config = dict(
    num_hidden_layers=25,
    norm='layernorm',
    norm_eps=1e-06,
    optimizer='muon_variant',
    weight_decay=0.013,
    lr_head=0.00785,
    max_steps=12354,
    dataset='wikipedia_en',
)
MLP neurons of a small language model. Each row is named by its layer, matrix (up: input weights) and neuron, and shows model dimensions 144-271. Each number is 200 + 40 x the weight over its row's rms, rounded and kept within 0 to 999.
After each neuron's rows, "fires after" lists the tokens most often just before its 100 highest values on Wikipedia text that the model never trained on. A number after a token or word is its count.

L9.up1404,210,192,147,151,230,114,180,240,212,175,242,202,255,183,249,236,252,174,182,155,208,130,200,192,187,165,202,161,213,207,191,136,200,241,149,175,187,147,263,166,174,220,153,169,168,216,221,190,159,237,197,258,255,211,224,184,211,139,234,188,112,194,220,171,301,159,123,173,200,191,200,195,247,248,220,178,268,179,166,206,236,222,277,233,161,139,199,235,129,188,176,273,220,88,213,97,183,214,167,184,238,203,147,248,222,114,178,247,193,334,188,161,201,173,204,191,202,95,152,216,168,247,150,205,156,192,163,234
fires after: "\n" 33, " Party" 12, "," 8, " ===" 7, " resulted" 4

L15.up1031,99,227,198,225,189,148,169,223,156,203,215,121,185,148,246,163,267,185,197,210,217,288,172,233,146,174,260,198,161,225,263,264,223,227,172,176,233,256,211,116,197,209,208,184,178,225,118,233,219,188,192,162,280,212,237,225,186,169,266,199,136,147,181,186,174,160,217,227,237,251,160,200,186,250,119,228,207,267,167,133,139,237,125,172,216,212,185,140,168,225,197,221,232,138,168,235,243,171,233,200,188,242,151,187,247,185,187,236,210,254,153,189,182,223,197,194,176,134,181,133,141,202,221,259,204,226,231,285
fires after: "′" 28, "°" 12, "t" 5, " C" 5

L9.up114,149,311,198,212,184,213,198,170,181,206,224,176,162,222,250,198,237,217,173,166,130,285,182,210,158,230,242,150,251,181,189,175,244,162,201,173,210,201,221,172,213,180,227,167,207,212,223,263,184,189,169,158,161,136,233,225,227,185,242,196,136,199,235,201,288,188,224,198,223,181,174,184,195,175,226,200,207,196,180,264,225,180,250,161,208,177,212,224,185,170,251,182,209,182,240,175,227,181,297,173,188,233,200,201,187,203,197,308,93,178,233,166,182,120,203,234,168,138,259,155,164,137,208,227,198,122,210,116
fires after: " S" 12, "°" 11, "′" 10, ":" 7, "E" 7, " G" 6

L9.up1062,251,189,227,226,172,194,207,171,172,261,211,122,205,187,239,177,161,284,160,138,153,195,227,254,154,160,299,206,199,183,186,181,176,247,228,247,126,155,137,270,228,152,224,211,227,153,179,211,169,193,260,234,104,241,256,177,247,232,248,232,140,200,202,152,223,239,101,249,189,151,160,253,187,243,175,160,191,181,133,179,146,184,198,284,193,202,169,170,170,212,103,186,227,239,181,173,136,246,304,221,254,220,249,191,188,140,188,127,204,249,210,221,191,251,210,196,195,278,223,212,178,147,268,78,223,205,140,193
fires after: "em" 16, " m" 12, "im" 7, " Tem" 5, " em" 5, " tem" 5

L9.up1347,225,234,221,165,262,264,224,217,254,154,124,199,240,187,167,169,254,192,217,187,127,245,209,168,126,268,210,161,237,193,170,152,170,193,184,126,158,179,236,145,185,259,263,140,198,110,257,181,189,174,154,237,202,220,184,270,148,202,207,191,219,199,183,180,220,216,223,234,240,241,192,176,236,198,231,94,241,219,190,241,160,157,150,192,257,162,196,229,270,165,186,184,183,214,172,181,293,256,120,161,213,144,267,215,165,150,145,145,172,134,196,182,172,146,239,167,269,305,239,161,195,171,217,237,191,175,150,164
fires after: "-" 48, "le" 6, "c" 5, " Ar" 5, "Ar" 4

L4.up1398,148,185,264,202,209,191,134,193,200,174,225,167,266,180,179,178,244,204,161,91,221,186,149,244,199,239,182,203,191,189,147,159,230,196,259,179,232,282,247,257,49,238,137,215,164,233,253,205,210,241,223,196,187,246,168,222,276,220,177,179,169,233,267,202,266,153,251,166,255,288,211,243,217,244,243,253,186,181,236,203,239,148,244,292,220,227,226,273,181,128,159,254,240,186,246,242,172,240,130,122,182,255,237,204,214,217,218,248,190,212,166,196,159,220,208,240,144,125,204,156,159,229,149,200,183,89,184,202
fires after: " K" 23, " s" 7, " sp" 6, " ch" 5, " w" 5, " J" 4

L4.up455,229,130,162,249,280,218,164,200,170,202,203,188,192,230,206,164,215,163,206,173,104,198,145,202,192,246,249,235,164,259,189,210,207,223,163,171,194,204,264,157,207,173,184,233,163,187,224,232,217,187,212,167,328,121,204,205,197,240,238,202,160,223,242,218,235,224,242,211,225,199,184,210,293,174,152,277,252,279,126,183,200,260,190,163,205,275,231,179,205,207,200,172,216,301,194,230,299,231,172,213,228,138,153,146,206,163,75,238,201,187,179,182,231,144,188,202,171,183,170,205,218,160,160,151,217,220,238,246
fires after: "19" 18, " 18" 17, " 189" 14, "18" 11, "198" 6

L9.up517,246,209,265,190,169,197,215,122,200,160,102,155,177,156,179,199,222,174,240,153,210,223,81,228,212,223,228,292,207,246,141,162,190,264,232,212,163,189,234,162,254,227,186,163,298,210,225,167,163,275,194,212,189,208,153,217,215,212,179,225,255,193,149,219,213,194,203,172,168,187,199,204,231,165,108,145,278,208,105,278,182,212,179,222,162,218,209,215,180,209,269,257,220,172,215,123,164,232,201,135,172,235,236,200,194,188,241,187,268,181,177,194,226,249,237,233,219,217,238,179,231,216,165,198,197,220,170,256
fires after: " U" 19, " ad" 8, " am" 7, " an" 6, " D" 6, " An" 5

L9.up293,201,204,190,246,158,175,208,163,255,211,150,244,181,190,181,180,253,217,252,193,204,90,267,202,153,203,152,239,206,199,210,169,243,201,269,204,231,164,207,247,175,187,172,191,182,191,156,183,123,225,208,150,185,205,179,275,251,116,245,148,289,186,185,201,211,139,192,154,168,259,212,226,115,191,213,178,307,241,194,187,184,253,257,141,131,220,195,255,248,225,209,262,178,263,245,224,262,226,192,192,228,174,162,250,128,149,213,196,207,210,239,231,246,184,143,257,143,226,250,143,230,150,177,248,98,198,184,179
fires after: "," 51, " province" 4